{"norm_eps": 1e-05, "rope_fraction": 0.25, "qk_norm": true, "init": "uniform", "beta1": 0.95, "lr_head": 0.00705, "final_lr_fraction": 0.05, "dataset": "wikipedia_en"}
MLP neurons of a small language model. Each row is named by its layer, matrix (up: input weights) and neuron, and shows model dimensions 16-79. Each number is 200 + 40 x the weight over its row's rms, rounded and kept within 0 to 999.
After each neuron's rows, "fires on" lists the tokens most often at its 100 highest values on Wikipedia text that the model never trained on.

L11.up373,216,176,289,168,227,188,142,198,255,153,196,197,115,147,205,135,187,142,160,236,199,132,138,184,211,203,195,209,187,145,262,183,159,241,192,209,198,191,178,198,199,214,273,157,196,153,172,242,160,170,190,175,149,198,221,229,183,152,242,178,150,180,97,223
fires on: "ro", " pro", " in", "or", "m"

L3.up115,194,168,228,199,239,259,263,182,185,205,105,175,141,176,215,224,248,229,154,177,209,221,144,187,174,158,285,173,173,198,170,171,287,223,226,221,241,235,174,192,179,256,179,168,228,194,230,153,196,245,245,250,213,201,176,271,121,148,229,199,158,255,197,247
fires on: "u", "uc", "n", "v", "an"

L2.up158,181,155,247,305,172,230,203,179,132,162,250,194,183,181,275,103,244,220,205,236,143,150,202,127,189,208,91,258,250,185,197,182,215,234,229,131,161,279,166,217,154,153,189,222,260,221,223,255,179,200,190,194,196,185,237,155,242,206,169,202,180,235,160,212
fires on: "r", "g", "i", "t", "ct", "al"

L6.up494,199,182,200,132,229,242,131,157,189,243,168,165,174,252,155,188,261,189,199,250,204,216,256,201,179,105,200,192,221,210,262,196,134,151,205,149,193,221,209,157,158,207,95,151,156,166,203,200,215,184,224,188,196,208,210,242,207,213,193,179,184,212,218,192
fires on: "u", "is", "im", "t", "in", "e"

L10.up240,206,262,215,237,186,147,193,196,193,273,204,208,192,188,189,171,186,219,155,231,231,155,183,246,222,217,169,265,211,220,226,258,231,182,243,186,214,175,211,153,233,268,238,160,176,174,262,185,188,249,226,219,184,192,152,220,231,162,235,228,136,221,189,154
fires on: "as", "on", " |", "in", "e"

L2.up11,147,148,268,176,131,185,199,187,144,172,186,138,260,146,195,133,185,185,175,190,156,246,239,185,175,235,233,222,141,284,183,210,219,200,225,155,203,231,229,149,193,174,176,170,178,186,224,318,204,238,249,181,162,179,140,269,250,231,194,144,245,214,210,243
fires on: "o", "k", "b", "v", "l", "g"

L3.up815,170,253,227,134,194,252,228,182,176,208,188,173,239,136,153,175,204,159,215,263,291,169,186,197,201,230,234,268,309,182,196,186,254,161,193,184,224,192,220,183,208,192,144,162,210,178,154,202,205,185,356,208,232,197,158,187,207,212,257,192,262,261,254,164
fires on: "le", "z", "e", "er", "it", "n"

L9.up875,265,62,249,185,173,230,195,241,300,180,189,206,211,234,169,180,182,213,165,248,216,116,272,190,173,227,251,247,208,147,231,129,119,238,161,188,193,231,198,266,226,201,230,157,106,267,235,158,251,123,187,205,283,249,218,223,182,216,205,214,128,184,188,217
fires on: "oc", "er", " of", "u", "l", "man"

L11.up822,190,118,140,252,181,256,217,242,165,241,232,205,223,187,198,271,181,180,218,139,151,236,254,209,230,142,257,236,275,137,229,219,225,138,209,233,160,253,137,194,236,157,147,161,149,185,231,134,213,224,151,208,241,180,223,191,148,196,168,193,212,235,224,243
fires on: " an", "il", "u", " A", "an"

L3.up36,273,207,204,171,206,204,159,183,151,315,271,179,273,176,228,133,227,131,181,268,133,249,194,229,144,205,152,198,198,178,247,230,217,169,264,218,217,219,207,209,117,200,205,198,255,177,89,269,233,211,170,211,170,228,200,232,227,225,163,215,205,247,164,242
fires on: "t", "or", "al", "n", "s", "our"

L5.up564,179,228,226,233,205,168,180,225,241,201,204,192,116,177,274,200,183,179,220,151,206,166,216,213,260,241,182,144,162,179,116,201,269,205,211,164,138,234,163,199,235,242,139,107,165,207,180,174,229,205,182,187,143,234,236,186,225,163,187,192,202,253,225,221
fires on: "al", "ol", "s", "ed", "er"

L11.up700,225,230,268,153,277,159,174,147,186,247,234,219,171,186,248,160,147,183,155,278,172,194,278,230,207,189,225,227,190,221,223,260,259,196,216,243,210,229,253,170,118,180,174,155,171,200,128,252,238,192,192,206,179,148,208,150,277,153,220,174,183,207,215,181
fires on: " s", "or", " g"

L3.up422,140,210,165,206,252,221,161,265,180,219,271,169,214,198,267,219,172,258,203,227,217,209,215,157,293,233,230,174,188,179,236,237,245,234,200,206,272,208,144,188,169,140,172,152,225,187,203,149,143,221,153,220,244,240,155,156,196,268,180,182,224,165,260,227
fires on: "al", "el", "p", "il", "k", "s"

L6.up761,197,163,155,287,264,221,208,153,173,129,187,199,180,174,132,178,186,221,139,251,179,194,130,223,186,249,249,195,268,292,157,219,219,217,190,246,224,173,203,216,190,193,218,207,203,107,229,96,129,242,162,169,224,188,236,198,234,148,281,271,169,212,238,247
fires on: "en", "os", "m", "g", "od"

L5.up36,194,228,260,142,154,213,210,210,237,188,267,224,181,211,223,247,200,221,212,235,137,115,168,206,213,207,273,243,223,153,263,206,182,224,186,226,238,220,171,261,274,222,193,116,175,109,245,232,201,247,154,263,181,147,162,264,159,148,198,221,186,237,206,268
fires on: "i", "\n", "o", "s", "al", "er"

L5.up838,214,169,260,116,185,228,190,170,186,153,173,164,263,187,182,245,115,133,177,184,197,191,142,164,150,193,142,288,199,169,205,224,119,205,201,122,204,216,179,231,231,171,172,219,134,104,175,148,280,234,280,151,213,171,268,223,162,197,176,186,181,209,234,232
fires on: "o", "e", "x", "et"

L3.up352,182,245,260,244,257,197,235,203,238,177,256,171,210,244,220,238,202,182,128,220,167,283,249,155,157,201,189,249,282,211,254,167,261,182,263,176,212,236,224,260,170,217,212,207,181,216,238,209,144,217,223,175,196,119,213,255,155,81,218,186,219,166,196,219
fires on: "ag", " that", "as", "ame", "ort", "ub"

L2.up358,207,126,178,169,206,229,176,198,177,171,185,223,169,168,201,149,272,217,192,207,195,187,254,130,178,254,176,259,152,208,129,108,218,210,192,165,145,224,201,151,179,182,230,191,152,209,237,202,241,287,274,171,172,257,136,192,191,247,184,230,161,180,220,213
fires on: "n", "ass", "v", "ue", "l", "S"

L5.up774,184,167,212,138,131,259,227,203,201,242,164,250,279,161,198,250,213,141,210,205,191,169,168,120,195,176,155,205,215,186,209,260,108,263,220,215,253,217,167,193,197,184,187,240,167,196,150,228,211,205,180,95,194,148,217,183,250,198,178,190,215,196,192,184
fires on: "\n", "e", "ow"

L3.up360,123,265,308,208,238,240,184,247,185,200,253,121,219,165,268,244,275,165,222,224,218,180,219,120,203,312,215,243,229,224,178,241,193,236,129,196,164,174,172,180,231,197,181,255,143,167,236,198,203,198,51,237,241,194,189,208,238,158,209,243,225,232,212,146
fires on: "re", "er"

L11.up811,170,244,239,184,192,216,204,176,207,172,179,141,197,273,171,198,193,194,131,191,238,224,186,154,163,197,268,211,232,252,228,241,215,174,256,220,289,223,262,261,227,242,244,210,170,254,217,195,195,199,128,137,135,152,242,239,184,256,138,191,222,223,177,212
fires on: "ur", "at", "ort", "il", "ir"

L3.up696,189,180,228,189,180,207,194,166,194,193,249,153,208,223,181,142,289,125,212,235,206,178,218,222,189,247,220,208,189,197,213,165,235,213,217,185,174,175,261,147,182,215,150,197,189,167,143,238,241,190,209,201,165,235,320,191,188,224,226,200,267,156,211,279
fires on: "he", "l", "f", "at", "le"

L3.up826,181,218,209,166,218,261,241,151,232,194,183,205,254,196,213,154,159,199,228,150,185,225,252,173,197,179,258,171,216,173,162,93,215,204,190,157,232,208,200,207,257,169,134,140,221,244,185,252,172,194,281,225,245,239,294,192,213,221,286,207,284,214,229,211
fires on: "r", "n", "il", "d", "it", "c"

L3.up645,253,84,233,194,214,150,173,183,254,181,210,195,125,176,244,162,130,136,209,227,226,146,153,142,195,174,215,194,216,127,218,179,172,236,125,194,241,248,236,218,145,225,206,168,251,227,244,176,246,208,241,275,227,206,139,203,166,202,243,201,202,209,222,143
fires on: "m", "u", "r"

L2.up203,129,158,157,217,193,230,265,228,192,158,187,267,181,150,227,201,75,175,168,174,214,179,256,180,215,175,233,166,190,221,133,185,218,262,190,166,255,234,249,268,149,139,211,139,216,162,179,217,215,208,245,206,287,206,149,181,220,157,279,230,222,121,259,272
fires on: "th", "al", "j", "y", "her", "|---|---"

L3.up842,230,239,194,222,120,175,215,166,254,165,209,142,228,187,176,225,154,217,181,234,154,156,254,163,200,192,253,259,131,197,241,212,208,159,149,202,230,283,219,180,167,244,190,181,132,196,253,274,233,244,146,204,233,191,131,233,241,187,202,217,219,280,218,205
fires on: "w", "ub", "al", "er", "om", "em"

L11.up634,226,270,217,221,150,232,217,153,161,185,187,154,362,199,206,163,144,233,197,199,147,258,223,270,233,210,226,106,294,173,151,195,200,212,217,212,194,186,187,144,202,217,206,195,166,189,224,165,278,196,144,235,198,208,161,167,207,185,190,208,180,193,192,229
fires on: "art", "or", "'", "ent", "al", "ial"

L5.up22,176,248,210,197,212,203,227,203,181,231,244,151,200,206,142,272,188,218,174,211,215,204,245,182,202,219,232,190,149,198,235,259,159,163,166,224,196,242,176,171,214,204,164,176,184,168,201,195,192,276,248,217,262,162,217,181,159,217,178,154,243,149,201,163
fires on: "e", "re", "ic", "ch"

L5.up715,269,188,150,238,229,151,137,211,192,250,169,215,190,159,215,194,171,239,206,169,208,201,138,204,166,216,287,211,185,182,99,205,224,218,159,170,212,179,236,153,244,172,184,225,182,237,241,205,152,268,164,236,206,225,212,154,252,128,244,221,188,199,210,220
fires on: "h", "n", "ur", "ir"

L6.up273,156,122,162,201,264,162,295,240,164,184,199,168,185,165,170,236,212,199,204,193,206,228,217,179,168,96,226,254,174,177,223,201,196,303,153,211,268,148,246,187,114,171,191,156,169,251,205,195,233,230,265,226,250,161,231,205,146,154,248,228,241,196,197,210
fires on: "ly", "so", "her", "y", "ot"

L10.up373,116,154,197,160,204,208,229,168,283,245,212,141,230,188,188,171,249,158,211,220,191,175,242,252,118,220,248,171,231,226,259,192,215,161,175,211,177,185,220,182,161,221,167,174,248,244,251,234,202,199,255,138,181,157,248,157,158,187,164,252,180,142,225,218
fires on: "le", "e", "ly", "ell", "st", "l"

L9.up722,247,201,215,159,218,208,268,170,208,222,187,205,181,225,165,217,219,184,202,210,217,241,208,150,169,277,261,175,114,237,252,219,226,246,169,288,212,206,218,127,253,185,198,175,195,97,138,213,221,222,254,143,215,233,227,226,239,158,179,199,183,139,168,166
fires on: "ic", "re", ".", "ri", "igh", "ro"

L5.up652,197,193,168,102,169,205,175,236,145,207,139,238,176,90,202,245,221,264,216,211,242,269,241,183,262,218,231,299,237,153,210,221,278,209,255,202,162,214,139,216,214,270,204,206,145,242,171,202,190,267,188,145,202,203,227,257,182,250,169,185,236,141,225,233
fires on: "l", "t", "ber", "v", "ol", "b"

L2.up716,178,151,131,253,156,138,234,200,201,109,224,227,223,168,254,169,144,162,121,244,226,152,243,135,193,202,185,202,228,134,203,129,235,241,240,163,189,206,211,221,188,227,204,207,186,221,237,158,175,184,277,304,222,278,209,266,154,223,158,157,215,220,186,233
fires on: "o", "el", "/", "em", "u", "ess"

L3.up764,151,212,241,200,264,173,246,192,257,146,77,129,193,188,212,182,221,178,149,199,187,217,266,204,199,181,207,172,182,150,243,173,333,208,224,250,228,204,203,189,173,256,192,214,231,217,214,168,224,241,191,226,185,220,126,260,113,206,227,176,208,188,255,225
fires on: "e", "qu", "u", "ion", "el", "es"

L2.up616,300,151,212,247,268,172,195,167,193,226,180,179,234,204,181,214,148,189,139,246,236,255,212,266,235,207,183,248,139,149,204,182,255,189,215,171,107,236,194,172,192,209,185,215,217,216,181,142,158,243,201,189,258,172,209,314,188,196,199,126,187,172,168,182
fires on: "an", "in", "ran", "en", "h"

L2.up556,181,205,208,179,200,154,199,204,144,230,244,184,172,247,244,186,226,147,237,147,144,193,232,242,204,177,169,210,240,155,150,172,239,192,204,259,207,219,126,267,202,151,209,224,178,268,153,268,139,184,171,158,207,195,195,214,192,154,201,250,197,236,209,262
fires on: "t", "x", "ort", "q"

L10.up549,218,151,213,179,246,289,257,199,181,166,190,155,197,167,212,195,246,144,210,148,177,186,227,187,172,193,211,233,205,167,188,212,179,193,256,197,166,231,210,253,204,254,154,299,143,189,189,202,192,199,201,198,190,230,205,193,170,246,219,283,140,260,139,206
fires on: "d", "og", "oc", "st", "ac"

L10.up306,264,173,224,177,270,197,229,236,247,205,244,164,267,196,197,247,197,230,197,213,202,227,203,221,195,141,225,172,199,179,195,244,163,238,171,201,215,232,232,164,192,104,206,191,202,172,212,161,165,218,173,182,128,243,167,228,223,121,220,259,133,245,164,172
fires on: "y", " y", "al", "r", " Y"

L11.up541,218,178,189,195,216,203,199,208,249,209,170,203,197,158,314,269,146,200,257,181,228,190,203,192,177,209,267,217,271,229,184,140,253,135,228,194,149,241,173,289,265,198,167,172,157,163,225,219,175,241,155,215,122,158,242,197,225,192,217,218,163,215,224,211
fires on: " and", "n", "ed", "in", "er", "ing"

L2.up494,169,235,175,187,252,196,214,174,155,194,209,220,120,122,255,207,171,128,226,184,169,240,218,177,206,209,209,191,190,171,165,216,220,252,166,193,185,147,232,87,260,165,197,131,196,171,110,175,266,192,165,269,208,138,174,183,223,208,251,240,262,230,189,268
fires on: "-", "nd"

L3.up121,210,187,171,261,219,132,178,68,190,194,167,179,157,173,245,159,205,225,217,193,295,192,175,222,153,272,209,217,177,176,191,222,279,178,146,213,210,164,273,217,243,261,162,163,182,193,252,162,175,232,205,237,207,195,143,266,161,129,246,177,198,208,227,189
fires on: "in", "n", "on", "ro", "y", "ric"

L3.up252,138,192,220,144,259,299,265,138,198,210,151,160,277,141,201,190,228,211,241,254,174,187,143,215,159,270,169,158,173,239,179,188,190,187,285,198,228,212,185,163,131,236,190,159,191,182,223,216,215,264,272,167,158,196,216,297,223,152,217,147,203,208,215,251
fires on: "n", "ight"

L2.up770,221,164,191,190,234,211,204,155,210,239,205,203,201,206,223,168,121,195,255,207,231,186,83,191,173,179,152,196,226,163,182,213,245,247,159,200,229,238,223,314,181,253,112,230,189,165,191,187,188,168,153,239,244,259,196,254,199,232,195,145,199,184,204,156
fires on: "n", "u", "i", "t", "\n", "id"

L5.up868,218,213,145,245,267,278,205,232,147,257,249,249,255,200,189,241,204,218,254,196,188,206,190,169,221,167,202,214,216,214,202,219,285,215,214,183,204,211,217,190,218,196,226,151,205,212,173,197,133,203,195,158,213,205,177,181,172,194,169,145,256,276,225,276
fires on: "il", "r", "ap", "k", "y", "u"

L6.up121,144,182,262,141,146,296,208,163,136,215,125,174,234,173,194,197,243,182,213,207,203,201,117,188,247,114,228,279,174,152,172,199,195,213,184,229,241,216,214,278,170,189,192,258,187,216,175,205,251,205,186,171,180,182,163,231,275,142,211,206,222,216,220,206
fires on: "e", "or", "re", "en"

L3.up589,208,189,259,152,154,221,230,199,161,136,139,146,139,213,239,198,215,295,261,146,234,202,264,196,236,204,147,228,168,210,148,205,204,211,189,197,171,236,171,255,227,229,154,265,183,199,175,196,248,171,217,170,260,160,220,134,174,315,194,220,157,244,132,218
fires on: "c", "ec", "ac", "oc", "at", "ic"

L5.up619,187,241,189,112,208,134,203,150,162,104,224,222,232,282,164,230,223,211,210,250,202,207,234,197,175,130,249,186,173,176,177,222,177,250,209,218,176,221,274,186,204,150,132,75,186,220,221,133,203,199,142,208,189,219,187,185,98,180,117,214,177,215,163,220
fires on: " his", "her", "c", "s", "is", "g"

L2.up544,167,203,211,211,160,272,150,144,181,259,177,255,227,194,215,182,159,146,182,168,248,257,206,180,212,235,254,195,259,156,166,174,197,199,218,180,223,181,196,193,234,202,197,260,182,169,191,187,127,183,231,212,233,147,237,177,137,160,179,223,205,251,154,181
fires on: "ork", "on", "and", "ord", "is", "ad"

L5.up243,168,180,265,244,182,221,186,190,209,214,215,179,147,249,267,161,205,144,197,276,186,223,177,148,119,154,196,184,191,147,203,191,261,211,172,149,167,242,200,209,216,162,184,143,194,224,217,240,144,207,210,158,200,198,158,248,140,207,167,216,240,231,148,170
fires on: "r", "ed", "t", "ound", "ust", "it"

L6.up172,167,134,215,179,204,173,239,165,188,199,243,222,120,181,155,261,281,204,217,130,165,188,126,200,189,176,183,295,182,209,171,176,244,170,160,217,124,204,153,206,132,165,228,214,158,247,246,281,166,179,129,181,227,183,232,160,109,214,233,186,221,263,222,223
fires on: "t", "ort", "at", "ed"

L3.up610,185,266,212,168,209,179,193,225,231,205,182,174,163,230,267,148,192,234,159,150,176,222,195,124,153,271,195,225,228,237,234,162,225,208,196,129,225,224,223,246,221,244,264,195,146,251,142,185,119,266,133,207,136,188,193,246,160,215,187,113,138,153,247,232
fires on: " that", "s", "as", "if", "ich", "d"

L9.up702,223,111,213,245,140,218,225,122,195,218,196,249,190,172,235,176,195,140,215,213,179,202,209,131,161,215,183,250,251,207,149,185,200,235,190,205,217,153,184,276,213,204,211,215,206,235,181,195,182,266,176,172,225,240,229,115,249,148,251,238,171,130,85,187
fires on: "i", "w", "er", "r", "it", "e"

L10.up389,284,286,170,206,189,185,174,164,252,154,149,188,186,182,185,192,196,171,195,161,208,200,190,175,139,248,246,226,177,210,189,250,191,218,272,216,206,243,297,219,253,139,211,200,147,271,180,201,185,261,273,209,152,161,145,199,274,170,147,137,196,244,271,235
fires on: "b", "o", "on", "in", " al", "v"

L2.up50,221,124,179,114,194,221,193,212,185,150,220,133,273,152,240,151,140,327,198,233,230,235,191,168,181,166,231,199,197,157,250,205,241,200,240,184,211,159,197,258,228,239,222,111,192,196,171,148,199,186,170,191,189,184,210,238,188,206,130,199,251,189,267,192
fires on: "ers", "l", "ot", "b", "il"

L11.up738,165,149,155,187,210,219,159,143,141,270,206,163,104,208,152,169,226,224,206,235,216,209,176,236,188,182,228,196,174,136,223,160,129,203,106,135,237,160,201,193,121,189,171,218,229,173,216,150,217,202,126,167,174,239,168,255,178,167,195,90,190,231,226,230
fires on: "t", "is", "ir"

L10.up811,186,202,229,192,186,182,268,136,235,249,152,155,212,180,261,197,202,191,251,189,224,308,171,186,233,217,137,233,226,205,239,198,170,209,209,133,191,203,182,247,175,190,163,220,190,219,227,144,81,225,262,252,244,308,219,247,80,197,177,136,185,230,146,174
fires on: "0", "2", "9", "==", "7", "1"

L5.up144,202,270,207,208,323,187,209,218,202,213,192,144,319,129,215,199,170,96,199,261,190,149,247,165,207,236,222,175,201,224,217,201,193,181,216,187,231,248,208,175,246,198,224,242,205,157,142,227,195,193,151,252,203,185,163,196,209,127,188,170,257,232,252,183
fires on: "re", "al", "z", "ial", "k", "ce"

L3.up366,195,155,345,182,293,165,233,156,150,72,150,237,227,208,225,150,159,156,190,229,227,222,249,154,165,95,249,202,190,157,259,188,153,221,145,222,202,185,127,206,229,267,209,176,224,207,192,161,272,254,247,177,219,213,153,222,170,153,168,243,209,264,226,233
fires on: "w", "ion", "qu", "q", "ur", " of"

L2.up537,219,241,245,143,190,234,207,150,194,151,206,165,179,151,288,257,218,173,210,234,124,140,254,241,117,213,211,164,214,112,193,240,140,221,208,237,214,194,243,81,248,188,246,135,171,133,139,219,242,226,215,248,209,175,177,197,93,169,195,259,185,272,136,229
fires on: "-", "est"

L11.up575,196,202,203,155,213,278,219,223,186,238,191,168,204,160,177,277,264,212,204,216,163,240,200,221,150,138,184,231,188,182,179,206,181,129,286,155,201,210,164,229,220,273,164,230,253,195,164,229,220,136,139,187,239,233,232,232,165,238,220,251,95,218,203,234
fires on: "oc", "og", "d", "b", "u", "p"

L3.up856,228,239,123,157,202,250,211,215,185,176,200,186,170,230,252,244,218,215,208,205,149,211,205,221,126,202,253,257,222,242,188,249,159,264,151,234,238,157,208,202,209,206,223,166,222,217,194,143,129,198,246,244,220,184,249,232,199,201,190,135,202,200,141,225
fires on: "an", "b", "h", "er", "t", "ec"

L6.up500,197,225,275,206,177,252,224,210,230,211,231,127,170,136,166,215,222,230,221,169,209,207,195,164,141,271,264,246,236,229,151,249,254,207,228,276,165,144,242,220,233,190,168,257,104,157,172,231,195,207,101,190,153,240,246,178,243,157,263,201,211,195,260,174
fires on: "in", "oc", "at", "er", "em"

L3.up137,142,242,136,183,253,187,190,211,196,139,202,151,230,282,174,211,234,218,156,240,131,223,219,184,188,191,209,247,226,160,199,207,225,248,218,265,227,221,181,200,227,192,135,171,188,194,145,251,139,224,158,221,168,230,145,234,180,173,140,191,227,135,112,205
fires on: "her", " the", " his", "s", "ir"

L2.up252,221,190,240,159,220,177,244,175,281,202,254,183,216,203,227,169,132,254,204,237,212,184,244,238,122,170,157,245,161,203,177,152,221,222,209,198,171,151,227,209,228,231,259,149,225,207,204,184,211,223,166,193,206,247,247,199,199,163,168,243,205,200,288,274
fires on: "b", "il", "c", "n", "ch"

L3.up0,162,152,233,135,240,276,167,151,121,213,179,189,309,172,199,156,168,122,148,236,135,191,125,142,176,280,258,201,180,176,126,157,189,201,204,188,223,184,189,182,202,151,175,184,184,164,167,196,164,243,213,269,196,189,166,215,267,210,225,243,162,201,181,208
fires on: "e", "end", "or", "all", "n", "am"

L3.up173,157,194,180,245,213,187,189,163,224,177,232,245,235,144,190,214,224,239,172,197,190,148,123,152,187,231,190,170,213,205,161,169,254,148,179,283,230,223,202,234,226,182,187,206,258,108,200,184,214,163,224,186,254,195,168,202,160,113,189,214,193,143,161,230
fires on: "ag", "n", "en", "od"

L6.up695,178,160,182,170,251,214,252,190,167,196,209,174,226,202,176,273,189,152,155,261,238,198,209,211,150,221,323,224,161,152,199,187,130,249,211,137,162,212,233,161,199,184,191,179,226,120,172,165,218,217,87,192,240,204,144,168,175,147,223,225,125,218,183,188
fires on: ".", "c", " of", "al", " m", "r"

L3.up693,218,134,237,182,150,181,167,156,137,209,183,162,167,188,234,280,228,136,239,320,202,219,285,130,209,220,157,171,219,197,148,124,204,257,238,263,177,241,199,163,205,235,198,200,165,247,208,243,181,168,195,264,208,233,202,244,165,166,179,214,253,184,191,152
fires on: "ad", "ew", "r", "'", "an", "m"

L3.up220,229,191,163,218,140,172,191,180,205,216,198,238,142,148,236,262,152,158,213,250,185,219,180,191,203,148,212,235,142,163,158,160,132,203,158,288,223,179,124,136,218,210,250,206,207,259,225,252,209,218,249,243,227,269,197,220,281,147,186,167,249,90,197,283
fires on: "al", "x", "s", "us", "an", "ew"

L10.up747,208,149,176,230,169,162,266,141,184,151,161,211,225,234,170,234,193,163,147,232,283,191,247,214,169,197,237,202,195,139,244,243,210,184,204,199,130,186,220,265,202,118,181,176,202,189,235,177,184,310,164,112,179,102,184,293,219,176,162,210,227,242,127,175
fires on: "o", "ore", "r", "h", "e", "in"

L10.up504,282,229,184,143,149,149,192,166,179,199,216,180,172,249,184,233,245,131,196,209,211,249,193,251,233,213,143,265,173,202,149,262,198,220,209,183,238,176,265,189,239,190,211,223,175,236,238,196,169,288,186,189,209,125,151,240,199,227,189,182,149,194,189,262
fires on: " v", "f", "v", "if", " V", "b"

L2.up409,219,129,191,158,200,246,187,193,166,134,221,132,202,140,164,216,186,184,200,214,246,122,221,188,217,248,231,272,185,247,195,243,172,281,221,178,147,231,190,162,174,208,143,218,211,215,193,280,213,245,258,165,165,213,205,244,128,180,191,231,214,170,229,212
fires on: "ver", "v", "ch"

L11.up2,180,190,174,153,151,169,232,144,218,194,256,205,197,297,119,111,124,250,145,157,236,222,284,175,183,185,240,191,201,171,208,171,169,201,279,196,218,193,238,223,200,193,208,223,205,240,135,184,182,237,187,164,252,206,211,277,180,189,156,214,226,169,157,202
fires on: "at", "ct", "as", "il", "ent", "al"

L3.up383,246,208,130,232,162,148,125,158,256,205,166,170,223,212,248,141,282,195,238,212,146,248,224,260,78,210,159,185,202,254,200,305,146,250,105,207,216,169,160,183,267,192,188,154,173,249,190,195,148,192,217,210,162,242,247,254,202,180,174,120,210,190,235,205
fires on: "\n", "s", "t"

L6.up508,269,223,171,199,231,208,216,201,259,212,183,227,228,214,141,118,191,194,211,202,185,223,286,134,213,178,242,211,267,200,168,163,254,189,209,153,206,277,255,252,165,141,196,146,168,247,214,213,168,191,176,227,196,188,254,221,238,203,216,212,240,176,190,166
fires on: "d", "b", "c", "j"

L6.up488,146,220,199,185,222,211,197,198,138,138,258,171,255,170,196,272,205,205,157,211,190,147,154,177,201,248,203,211,173,242,200,214,179,189,174,135,190,266,139,201,250,139,237,250,190,153,231,183,180,186,149,215,228,228,111,205,193,204,150,180,254,161,214,200
fires on: "2", "o", "d", "g", "re"

L3.up802,210,201,273,239,221,139,167,196,233,194,189,187,177,234,234,211,271,183,196,202,190,287,189,242,138,221,122,203,187,200,218,296,205,227,221,161,179,116,239,123,256,200,177,205,144,217,171,178,198,213,167,144,157,234,233,160,195,195,251,203,208,217,237,180
fires on: "\n", "m", "===", "on", "ut", "ad"

L11.up686,230,202,203,199,204,228,195,150,243,240,220,159,230,215,234,220,189,172,230,186,242,258,146,203,180,254,193,209,220,223,164,202,246,212,227,172,227,204,211,144,166,179,185,200,190,225,152,197,167,258,234,228,192,197,214,169,180,192,152,228,231,266,176,176
fires on: "1", " ", "2", "on", "3", "and"

L9.up337,295,168,161,180,138,254,163,232,213,221,184,146,227,173,180,264,214,202,174,224,233,162,102,211,246,277,204,237,164,200,179,176,216,181,144,174,208,196,197,176,230,174,149,154,182,181,192,220,184,205,215,194,267,194,224,218,262,128,204,201,205,180,176,204
fires on: "w", "n", "k", "ro", "ir", "re"